MLP neurons of a small language model. Each row is named by its layer, matrix (gate and up: input weights; down: output weights) and neuron, and shows model dimensions 32-287. Each number is 128 + 32 x the weight over its row's rms, rounded and kept within 0 to 255. Numbers have three digits each. A neuron's up and down rows have the sign that makes its largest values positive.
After each neuron's rows, "fires before" lists the tokens most often just after its 100 highest values on Wikipedia text that the model never trained on; "fires in" lists the words (lower case) most often at its 100 highest values on Wikipedia text that the model never trained on. A number after a token or word is its count.

L9.gate87:120183111145182137131189124139104120116156138086094128160097144133149092163135128113147139130036063118083104123114173114113153179197142075065155151148104149172156121086108151111133103134149154072116105182139150068183180185088140148157071138096152128079132169170094159131112115080117176161184189166144121140140093144085085147138137162100110104158174141127127097157145185066073156091123131072172113147100081157131175126112178035148087121161140154124115146136135122122119080100110123126140095080137082106133077149136166167081136135113139147194086128141127066124118143174144089165111095114169138168175144215132101151134147095131141194117160105085106079120175130134124113125126138145085096098106158144084151135038128102104109141158109122165148073139170103124050146088125129
L9.up87:152207116174186117162154112139124109096154122067062130177114104155112102144147109129166119126065082117128108159105149117085164193188126093047143176165141185188134159090110120112091081150146163101124117149146130066166158188079171174157123101102137159123100185142118164117142109040083156160167151180172142158130101119072075160136134151100117101145148119136127112156132163075070145083126147077170083138074083119131157113087154113141087121140174152151095142141127134142102059084146130118141120090103073114171089142149184176090082106141123178159079104154131068131151134185162104170092086100118111159174144190123086146120143087118130151080142132105113105114134128150142125132135156179130078135129141176109093154059145115133087134174128153132114117097146098123066145113125161
L9.down87:083149120085126174104103204159116093141068105099128149155098127113098213133125134147152125123066111142096140129098144132118195177170131168142147125116053105110155113101104119149105098210140140138107162135157124117117118119170111202114085148115108078092109098179080212136169152115169142104153107110130099099111101133143085113149157133153106097119137123170160165147139195086127138129120084087121131151108086200137171120120127098171092140172122120083144092157156088140155103089111099147136127068131113075108139080065123148076169107127097162152108123122155156159148121135135132133082090188104143094162165102122051111069195135077135139127092113115125098126066141155090129142155147185121142123075167168087143130113104065126109138120132145155142104218217149155138066128133160
fires before: " the" 56, " these" 6, " them" 5, " its" 5
fires in: "of" 97

L3.gate369:128169190168116138180099105156194079148094183108102113155113129060156167100105111144105082098130171117128140183127149155150121165136147165142065182100084102144150145182107084103149110142153106162172087135115116164182196156180166132096061169082096067117150075121128163137106132120118117124104155055144110150106135099142183160163118151159117109084122089172104143159121129157104103112118074113109091197124126121111111135162158184061139128103110145140112135115170176109134130115108129114144132115101094060076168115089111131140114101104137105132103152130110134121110118101104115112096148156129127058149121094158175160177099189131122204248171168157130188166090113154112091131095110158123141154173124106142158177053111145127076128129134126104150112102112123136129072122126091
L3.up369:129122145093106135139085130143143148173089150094131128136125130096133168077076142200120092113097162123136133193197174161127125124132104141147135164081078081115130130123066067122157139131127112139126089142124056144192169105205131142115074155119090095139156138072185142176057115145081111097095116099127111134131139157122182137161109114147125196133101152095119116135126095174090155086116181092106115073090168064115128114155116140073113097159138166073138105126110174099106190129111214098101115112077109112129192151116081112121138116067127135141144106136134138095046121118063116133099160146159142101113144086080126160145104155158104145181142151156160176131099122173064107126068155195131109158155137101125196177101142128127115119163176141117125105099155137114101078114122103
L3.down369:122104177144149100073152124091161083157142111112168165186135151104119142120113138193101168145143073085113162169125125105169149140146172155092097149118172102135150104171168137169154073126162170187129147113163130034083122104108133134144146177146114105140078128122079163113126159086139185159143168163124182122149134033110140087082183159097159108151144102064135156117168131141174133137129181113135133142174175140127146084108119082137170126119059088117109169148164097117156080138090132138135126089088149102120105140088167087132137127170143072165108163102097160043177101125167162106134085088089160104167136242127125135173143067098144083151106129120154228146104129129114094144129100093132200089110139144060121127111087083129104152125144135136101115100149146131146190143146140
fires before: "-" 50, "p" 5, "arm" 4
fires in: "al" 50, "alpine" 5, "alarm" 4

L3.gate423:183157170161101151110132124167118136113157147149136130115062186163065080137080108134164155082115158120109102164135167123105180097151140143133124065182081128175126129179118146142131122142149159158129166148190157102133140148123107132099129171156080105100148191134155144112156086140167095144098142135147110150122156111122177119118122088155088087119150086147151099103111121105102148079124165111125152125141168080085107105102129159114084166112114121178106155110143162100096127108150181177145094141125049127102128166097152085093134102099080108122091135105203057103119120105138175169200195187116138154131120077109114160139109104091136102144129125101174122125118116123178125178108158048067115116095107109104104133124166117125118144110103179157087190126182119211102150155118096
L3.up423:145113132126114151108158111159084158110125172165099143107090190121117088126086132114156151134105096089089124157111163141138189072116116127122125112160077110170108119192131122133137116122176154161135184113217118189133173158115082082102134177151097140131156181123147167112161094160166069140133135094154092111126115094133160093153103084194121066143118118090128153120108120124124156077135159090112155089120111135067172140134109141114137163139099149184060120126162172131138094148154162148123114174176078114112155207149102098085089154100122121121143175124160092072117128106094112163146175160099121154126128071135140125177136081090113137151182142137164170149080110103145074176104139056108129111106175104151118153156176168125073146130094152097104152147155141174080140140118106
L3.down423:118151122173110197116143133198129147153102126132219157150069164106086115155137106145134134113084188157211114096160125110107109104167160104107122105164104127154058113131170158141129171155158054186098115139143139092115161098112092108102145157164146101108179120102130104126139081153117191139111134144128161099175108149099137138122114133180083125152107093163138169133109147121078133082097088093132088144129137121098085077152117126078159133099095178129171064089097130172110125077152132181131160153118108132142107151076140111194120092126204135118085113152153132123089158103136171126241101120097185105158134124117094083152158136165102099173098154105117168107169105118160160154071102087081160141123108125162148161118105079120091134165191110153108119129081113143128192105106075
fires before: " of" 28, "ir" 10, "-" 8, " in" 4, "ing" 4
fires in: "part" 26, "affirmed" 10, "al" 8, "members" 5, "over" 4

L3.gate211:189119166131120136140220083129110116184100070138149102101098171150116113192173148098168105151146120146124090133103040110099113166128102159100129093199143088070159126061105164181125119157118094158131146092120148149131137160181217128160131176173168164152153152131077140151087115164116091104184111126156105098156118114139141115191121092114164106163158130145157130077139138117054174165162137178152125147085134151105093099168150133051126153105142161081127140127105139069133135167130133128078177129091170138166115107178166182145125153115157134173146130083096109097121119140098072132135105081113137162126134130147097125094076170128142106113103118085135117132136083146124164145155128175128093108159133062099094119126067114076105143119093121142141123116171113080153103164115148
L3.up211:169114149107140136092142110080115113108108147100136153160102169163128117201120113103149088103152126220115119135133093127150132184142153121105176095139103088088143131153113148156147085138078107106117150103130191128133091184229138105122109151142213150158157139071163128127109118195130125091135105091185124094171100167143141185186163116130174115201120146121119093125149151104099160121159119140152108073143142151101109136168179089162120098149169148099043153094152148154137172131179101130079155078072178106164134112147121154188080151107146105179211150094124130097106157126099141125181109096161134080111164117139102140073088113101151138121122094092114107069093134091109136078153080216093125171146130180159150093119157112082111113115151149127101134126124079113154088136117137
L3.down211:194182074095116108144137129104134056108174112117160222121120078125099106182151157099144143048120147128141104146122061212136134152102137105110150089173185103135138113186145110106101148163163143123124100112121180111126054131195122151091106163125108164147095132096126095110153159163109139124134098064146091174168174118110162179118095166143190173097137127140122159168127124146149152164179115118154104159169150132154076147096167078125161086135109143125075106105148123117079217110137175121111079132123154154135103130116095181107135152087138145182154147091159103085140095164165110166126096077161152110127116151187159105122096110106104134106100112113084171126131167127059153058139133137080148171075117163159080086109152144088096121117110161132038095065147137132153126176132180
fires before: " " 61, "ime" 4
fires in: "april" 20, "may" 17, "february" 10, "july" 8, "march" 6, "january" 4

L6.gate411:141186117144151125118178139145115082139170132066090120157111122094183107078130133081171148147045144121098157095107181115110134121169121091151153120197172146131130091119112108077091163148135118179091152172121141148137158143093119072130116132135135157159153106129146102128164120101084176114139150134079091151082113142096196122105170162163124136148117129118121121095136169071102173121096193130118082121057147096104144093092175193165150114167222129189148134138048108141132094127139119147093068115129083097100110099111164203093113121091149105111138158143147093135082180129121087106130124106158114148122106132107134174133104170103086175134135101122110128195109175141124164144071123108077118173159162116150152153106140088064135140141162138126190161137077079170112106170120124
L6.up411:098173125177137221081081135117176073112076090148134137124101135239175222083211134114133139104163116107125174157125170140078119156170141191084107143130086155126161111091146096130139090143093120118127092182124085119161157159114055121113082110188140081169116172143070133148171152095115141132192092113073065168073171101128170149149163188135081200158149134140091146124133156145135154077119122145129087086123113119136134102121136159168140132139072140101153149119127083080127139121148102188071132100112128119138122114157128121156109127145145133109120129159075195116151116133102134188118147153151137127118178143162075087137090153101074151121164171165112104174107099162168131134089143124115118151135142089124128169176073125122065094087113156092109091082157111152107107101120082
L6.down411:104177168153167122144142093174105139146121124103101191128154120107100101174055109148121116144135051176110123140100076093161135176145114075141161096119110048156116195140161144123137100127150155149163144133144151123137173128124167153164117127056144153065102162068100123143080051160138140153158164093198125126132047134162094121142051112132178070143145091130114097182154094102112062058220153090168149141107155152125142170107121092075133096170173140128202138136132117162137126180103143089215116110116117061088146102089109084089118083099169153160142060115117094113124121127119131104153119171153120131114134095183122125133173115135110123075108146147173159127144123139150089053150159168123122117102110144143129138048114130164116095141111125147088178126084152112100079074150142
fires before: " the" 56
fires in: "of" 90

L4.gate421:144152137090140164088182113138120172138133143151089155180046120090165175172104121098115087129124155141126122111132108126087096162158099024141165159149097143076080117136066164121110105136127103112110150128089159087062159180119094128126112144101172126126162164110126089066131115131196142078216112115100152179161125144104170143162086119070116116136202128121116141100150076135158133105121176143120129108095087154126082198153127151155166140117122153101151072098156104184103134088136155161132084112118160158078109138124099121148122187095160115112201155170148128140162131174160111095101111077120176099183117126117149186154064166128152112104161094100173168155155133162094140138167188097124052196106113112136133130144130204100144128150107135185096171134126125104105105138105136
L4.up421:123147107107127090083175119128116138120130099102105110150041148132140204145098102083107116140100145107142079098101110144069083150147121038108190156148134146103099172180086141118078119140110136047107155127115123059094142165120103140118114130100161096114141159095140101047148118102164129073195052114080131164141150132143167105138145115069177127121124119110143130134101097190129110080105150115140103161113081105121098201153085146161129108105119168151097137097162151133135126142102190161117098137120127125104102146123111136131131214124167151135202180163094105127135075140164122089108067103088191079214125136094135160119108137148148137107125145117112165140151172148083094151130158090138093175151139104137131186137133168156132111164117134175123236114146089115105144150122194
L4.down421:079068093118102176115073152166151068148135122116102145117199123130085098202145083093130190115117162181127101110097169126108079088121153151155119041100123153171125165178120136124181125071130107075099145110059130116165125118153143146108123169159086082166045160115156124088090150141109138192111105146127121119150199126131143129101164110117192075075100140161144124125110161167131120106133177097216133128141140137176092187159101135153174074106155144140088174126109118117151155157074118094103165134125131076197087140149111146125149147093134149093118113117170069166130089099103160140132076141155180093111128141119146114088163120126139115138093144121076137169058173103132152122104098153147136111131143125154125102132162180078191147089118212111092110101161189138139135188066146
fires before: " " 52, "-" 9, "a" 6, "0" 4
fires in: "may" 30, "june" 8, "maya" 6, "april" 6, "4" 6, "march" 4

L7.gate49:159106115141158091151127107161145075193111168062101096167156145099088155088126138151116095166089084117089150195142164131153119152133085127106141112123194125141185107076060097110150106166106181171153140168167129145106198108135112131186135145117145113131084096134110083121160147097109172143177107113147102172126123140098088119161195123124114107214140103134153128084135166092139122091075118131127117094108172180098129093088134091149111128213158108146171173090091146097077128139137158135142115136137127102098090090167066115114103157172149095152138075174110107104089157113095142155098106179129101134206194143114115109114137143143142126121137125184160119076132206121116122159130075113098101137129163115124151142157118111172097148134123171108120105121140180078147143155136116
L7.up49:155149107144078106119085127157133118150166178117125137164111149112193156137144113130119105062126083153115123127157140075084107122151150100159119132161108115132170130164126077104108128100120106093123097102130134165130104103105050110155107133109129127103127148138123093189166090129076125170154116149165085138101084161164109139120130143158138169108143103122140140096066111106138164158128148086162094164131190111118117101116175062181136152230167142146167141116165140132142076147071190133163108159117121104121097125191128122099207166170174119155137104133091127100127143073089163149120117079175118163120165096086096140103226111081165127117076198129096133128174086089118131166110078083110059117155123176084137118186143078146096100112133155154093081128099113116143175140099141
L7.down49:122089121102212061100129139124165119126136128139134119219147130160047151135113113137118125116131150127117136168105140092101156136144141143161117159105112129115065124108104116121115119206117122147109105161132125102194118160085172120192152122105059099112152150127112130093096099037115158147137134148114137110134115096114073095194136083094088109142130123146162096158185138203094089103085104128135121141140134131093127125073153138117149131200145131173149150147094146122114194170123130144078143112144126140112123084051043114065128135112151119140171135163155135106123137105185086114141136153093173105098172211112113150107155199148122118140154154072128084151088156140113146122210109080110172154102120090128138191110111100094130203141191067144156140117148145138117154118123082
fires before: " the" 50
fires in: "of" 51, "in" 26, "on" 8, "his" 6, "the" 4

L4.gate336:152181095079135188113128143097162155102126119190144078077079102089108142127071142168116166121045193109125143098113149110144110179109132105136160066127123186105135094147123117147086150100121113148145135092088126111158112112139090126163193145077126113136160169175104089086166124085171143095182141143156105113142211128130097103073099085155132145075157072178150044135177175135089155164147115123076135167094119101123142119137177147159149070164161143151085170124154121070155118158145098102212172136116085116106101169133093133109162140157155127188094147173065131072117117141143130167140164130123153124130133134137146148116095091103205152095132128119181131133171107062117116140098113130076073135120103113129142128112126154124132094106114135169192104144114094172095143073063093
L4.up336:080133112175077100157117169140109131135165180069110121164116065087100135128145080123127182133041143157061152073138117130132117176202099118118155116137120126132151120083135144144148141102120096115158150121097109106126158153163108162155137071087149156110161156120092094098096137067160121100144144126100167099136111143191147102126081182151126077115104161143145156181200149141114094125161162145141130167109105127182086124131116116108127130085130117139161149148150017097057087030128167120206149170122112103150081121116147094100072091145157090188150181156077137065115074131150132136138175129137137197158123149099140115142160105144154122121130114124111196018137114078165124105187150145112124050113144155122139148085072141071144104160150084130106121130156158169142133092062115
L4.down336:159097169081088104114108177112134129121127126142133175197189121180117087169084201095120156090172140142143136102050129111159127129134112139165137076153132171134121133172176112124129100152088078139106114151186217123068147135140141150116120085121116091091067147179140068098136100093098119077179124154127153086129134162146127175139114098136154103115145092089150127131101175170125108099113183077168146110179121138082189152130141124200155159086144052157104120162079138142103126188152188165131112127061071106142145135163140130146096156113182068122128081197135124107112057153114142137122102097142149109116097106160147124128178103142111130106122127152149109053137161163150089089155104135079127154111133124107121117184139160127117105186131126114139106051123112153105154121171087
fires before: "," 24, " the" 12, " to" 8, " his" 7, " a" 4
fires in: "however" 17, "although" 13, "while" 11, "that" 11, "due" 8, "despite" 7

L9.gate361:186120118086130129089163231051119126162134146145135122139139131082152148146095154153106115149059126121159123106062175117129119133127131093203169113186121083025139124182155138158147112097112167104087133154163110159132105142178068203186127159136148113091088209158118161099106128118074134106148193156130116110096108075098185145150138105122149132150158165138171127153130163106124190129068121212145146082150042079145066098175151120096112126134128155101152176158133133105085082189096209092108173106112156113118113147128065108104145153149135143103109135152154109130094081098096112131130090115137064140103116120160158147131129138170086118123096124144146185083164112165123109131163119148172122122096184131116139108091126109083155164083139099134109103140190112123169106156142134
L9.up361:152202160131178153124060105147164110145112111104163133158136087130192098080100189161100142134104132108066130183102117095058086138088140156181159155049068131095140131135134137104118052081162161079081125129148147137145124115075160213169143177084130157213146176144083146120144117118090118163121135126109163134086131129144123132120151129127113115148108109067134083141132133181155128082114142104095163136101126166163183104065089154142139096108146110114125158168148107144174201130154103141089169093148125111116149117099167112133050096148114128084056131164152128039159095165147059130052136137097158133155088138072081154156133172122126137095107159118135110080081132144094089157121163160121152147101148183094118107172160154123098118132101173139116105107129195153164138133147085
L9.down361:107105139132163070166053103175137159082096162117200154106096158195101063169120149114155159092193090117034139090108087102115130139094133129093127146072144153139187088162116150122134108106176138149185147151159129141142133163138153114123136121119161076112139075125020111177175066134097146034156104085125182076142146125121153151155172144133127105136099153119177155156103101147125110116148046075189100094180159167110170126104097134164101128175121114146112104113121127150141157091146116096130141137145062159129072125103177084110125140096077191119111103147127176184121125119090144113109118124133075153078099114116134095175179168103118154075131144081144128122091140174126123140164112138111131139144130111129147085125116136139050116174140114119120155155118137110155125156171091
fires before: " the" 31, " of" 13, " a" 5, " his" 4
fires in: "to" 35, "because" 17, "after" 9, "time" 4, "from" 4

L10.gate349:133169169118076173136160120089126115113163136108067166164135123090117138179069128052126102133109152113093191195135197169135164166128111158130083146109142170160112203125083146131167091154139066112119093130150094117076148161153130180145033156125143139180156175115080080116148096127196141137146147091090161083200116157075182124187130120123121147144102127105148113163128114067146111121143106142120128061130156166103129131113155170137084110106132137167101160120139160160142177092126134121154124114058169120152140122108105122225129109117108073174114093122051135128108177104103113166142115091116162152137105114119103132141170084120134162116039116074090114099180122141176153141160157126155185125176168153158143120095105084146092160126136127189098156110127097139161120081168117
L10.up349:151121199150161158129149142119170089100130141139058123069124116166159152142114156161172124120086097070055094119128130113131155196121188119148087155145106150183127124134095105111128087124090145128141085171127128107160148091119103130097100096155140160054132123080080107152124165143131179049133111136135105161096130124094103150125123145169135109111125114114189144110166143118166117141147099132079103086196090141156057104098108127144133150147136136125124138131155096183127154123204137091075122150137061070130145172149111080133103187147126141088100081132139106108138157132139138149102085070111079116130156136150165183063171126168164135085134165094110117083107095100139112137132156137121145164168125158093147172095055090142116116120126142117141128106073172133087165140140116
L10.down349:087102071159189100115077166161128060145119149133110143114100130088130168121129144101116087194125086131151158089133132168187116098127181066100189125123139111128084174147136165141147121113091139133139120180130116143177044061051148098101140086080149129078103132127106124133169133132119183127145106117096183117136127144106098089150143141114122123136127050150167093167122144151137134099107099076150106164109158150146132134159086078108178092112150110149122161161171102137109160160125115119168105083164095147141127081135147117136130140106161193146138112144197151088120143139184179174119106152207166131191105165175104116081106180089184094123136120198146185124152102121098114095111178170130121168117140106076172111130162109148134086093060146100189136168079157063111175139060055
fires before: " the" 45, " its" 5, " his" 4, " a" 4
fires in: "of" 73, "following" 6, "out" 5

L6.gate567:127095112121059121163092122141146126144125135138115100093181183145150142121140114143162073101155179158146188119056098155145143175116095199155164085077115158164158133113132108181148145124077111187060075115176151142134113143105113122124143093121183155128097125075141144167090094118141069101138118115120139136061117128075139103155124118150096099188122101090197111097140102184109063128084132172120130135163157145095153089113144097130126069158139168110130057162154161142150139100123146132164111149071086143122199087114120134158134142122112126103181189124108176079152102082084161129108135093157145129165145061120164090082096140055136096137137147142118191142094115157120148096178088130153087193148149121087157152186130160123099108174118104187052102119067123103131145115138137
L6.up567:165067100128092149161160147197148087158168131124164046091175137117170134135129089131072085169099141164094154058103123148148137102094126114139188084144057178145153144148126114153186142144099141190119122100154134151151099114102085172138199110147180129132177101152164143144142048122095084146128113105143163081073128175101100154155118137137087129105133078167126151057105163167130131069091082088171127148148120102131156113147140060177159178164145148142144180127143167101103131105140190076136173193106088101113135104176140189178120130132125101100156091124090169111145158097104103139115170170093097124182120109128098167086149095127122158106119157129128118135102110194134089177161120077144171095126121074130125160176109205093117101166167125163078086143108121159123066154124143
L6.down567:049109172105126099129107126138142136112075152112100075148150131131163081138130098168108149107080106163174119162058131163144167129133091191117089109150147147213076088125141090085146128110091074203144119148155178132112115141109109121074169107111090116122156102149080154156147118081165145112161078142155129145134146133133160112123092122093085120122119110106141108156070138146219064143185085084151116117181140177061170087094108152110106076193098072100120097110175110162118147105097104094171126216156116100111098150084104080068126132060175127156138108106179101148116139087138115178120141148146094171163121153129148122142165111084148119126128096097134175107103147163150123150168113123150135123137068150108093149111201140100137177177173107146176147124150162136162177121119143
fires before: " a" 21, " the" 21, " \"" 6, " an" 5
fires in: "as" 68, "become" 7, "to" 4, "became" 4